config.toml
n_layer = 8
d_model = 384
n_head = 3
n_kv_head = 3
head_dim = 128
d_mlp = 1536
vocab_size = 8192
activation = "relu"
norm = "layernorm"
norm_place = "pre"
norm_eps = 1e-05
positions = "learned"
qk_norm = false
attn_scale = 0.0884
bias = "all"
tie_embeddings = true
parallel_block = false
extras = ["capped logits"]
init = "uniform"
init_std_qkv = 0.0282
init_std_o = 0.0
init_std_up = 0.0282
init_std_down = 0.0
optimizer = "adamw"
lr = 0.00117
beta1 = 0.9
beta2 = 0.95
weight_decay = 0.17
lr_head = 0.0102
grad_clip = 2.0
warmup_steps = 483
schedule = "wsd"
decay_fraction = 0.739
decay_shape = "sqrt"
final_lr_fraction = 0.05
batch_tokens = 65536
seq_len = 2048
doc_mask = true
train_tokens = 320500000
steps = 4891
dataset = "wikipedia_en"
MLP neurons of a small language model. Each row is named by its layer, matrix (down: output weights) and neuron, and shows model dimensions 32-159. Each number is 128 + 24 x the weight over its row's rms, rounded and kept within 0 to 255. Numbers have three digits each.
After each neuron's rows, "raises" lists the tokens whose logits its output raises most directly, leaving later layers aside.

L3.down541:125104108126149173143143137108128101102128137124095070125081090072127138157122163111165113088144152144067143134139125129114113107060155127146133141151135093115148105125173167099140112125109119109106128146124104110111088105148161153125140130128130141114104161139212119150135104163144125165146135138091134141089139145090175128106100124118092131103141129151112133140124173141157120152170
raises: "onent", "ose", "le", "ass", "air"

L3.down1039:104130131148100109101118193126106147116160166138135126141122134143118118144120168152156131082115140123097113136136143116115117129095092132111140164158106132139145172136183165154119116120083106136125141112108129148163129125171125121080171115097141157111113153127156109138128089116149113156137145135144096115116135135151123171118153170137170099127131123156147103136112101120118121132113
raises: "orth", "r", "agon", "rd", "orm"

L3.down960:141132145129103101107078149128095147123143115130136194118148093108080107127164070122100112152137168131091127162168114112105124169180103082143126135139124130146097115107155102136132095146135149141104112091082119133134135198119144156152130106143134153092154142129132129149120102143196150094102131161096143114103102141185147141135098135113106095120122141130149171135093173137113096132124
raises: " which", " where he", " in which", "\"", " where"

L3.down756:104118117166144150131174100113114095149149105105147132137155108089092126096130187133133116140127151128159125163119158127110161147125134140115134119142140170119170125125105150101145099109126124145103125098149120150115119127103138110142149158133095116139083121139152141123102114235111133151116110136116114111171074118136079146131116114153097125184155132082103122118116112125147119129129
raises: "ic", "ure.", "inal", "nold", "ications"

L3.down1382:116127137161134154143135090157162173129205113120107101124103099128137148176101147111083138131157091150128108114097124128108142091121129127122106121138113132136132082114118129123153076146106124137109107140124142106140095161115107128139138121130142100142108099144133110145107151136144131126091127108128136111071129123134140109106112140103116183087161081133120114144129146148115110140048
raises: "ome", "raz", "he", "atch", "lear"

L3.down1399:135093108151132137162111156071115090108141104146133108087163110153128102113141122105104106131104167172110078117130189132099128126168120100111124141144103129109138127122132102107103079146139142105142143104088118114105140143146126143113150136108139121150135149155112096140118132120126148082136144095092114114155076165092138159144105127203123128086174140140114149092096139135113138156110
raises: "ment", "ments", "ment.", "ee", "za"

L3.down1101:136161107128152128113159102144167115117086107128135131123162142141126125089153144169139109156129142154126140203118096149134086154115079105178139099102152117087099135120113090160123144153096127110122113134124112085131125142152135156142115142150150140126097116122130117089131101123027139128166115127104122133114104169142095121110138122124136128168150095133118122093115124112107137143158
raises: "ill", "ency", "orders", "enc", "ener"

L3.down1424:161121133101114179150099088105146135158145109118156188134133134111100139079168092121126125121160113128146100115108092140090125160140168125149141102143124138107123144097102149119143127160108098102157112129114116079159093129139138100067142127133136114113079158112177115128113151144120149100093152132117138137108100106086132128109147135065139120132138106101165143114116102097165104118096
raises: "ieutenant", "arry", "loy", "ived", "iverpool"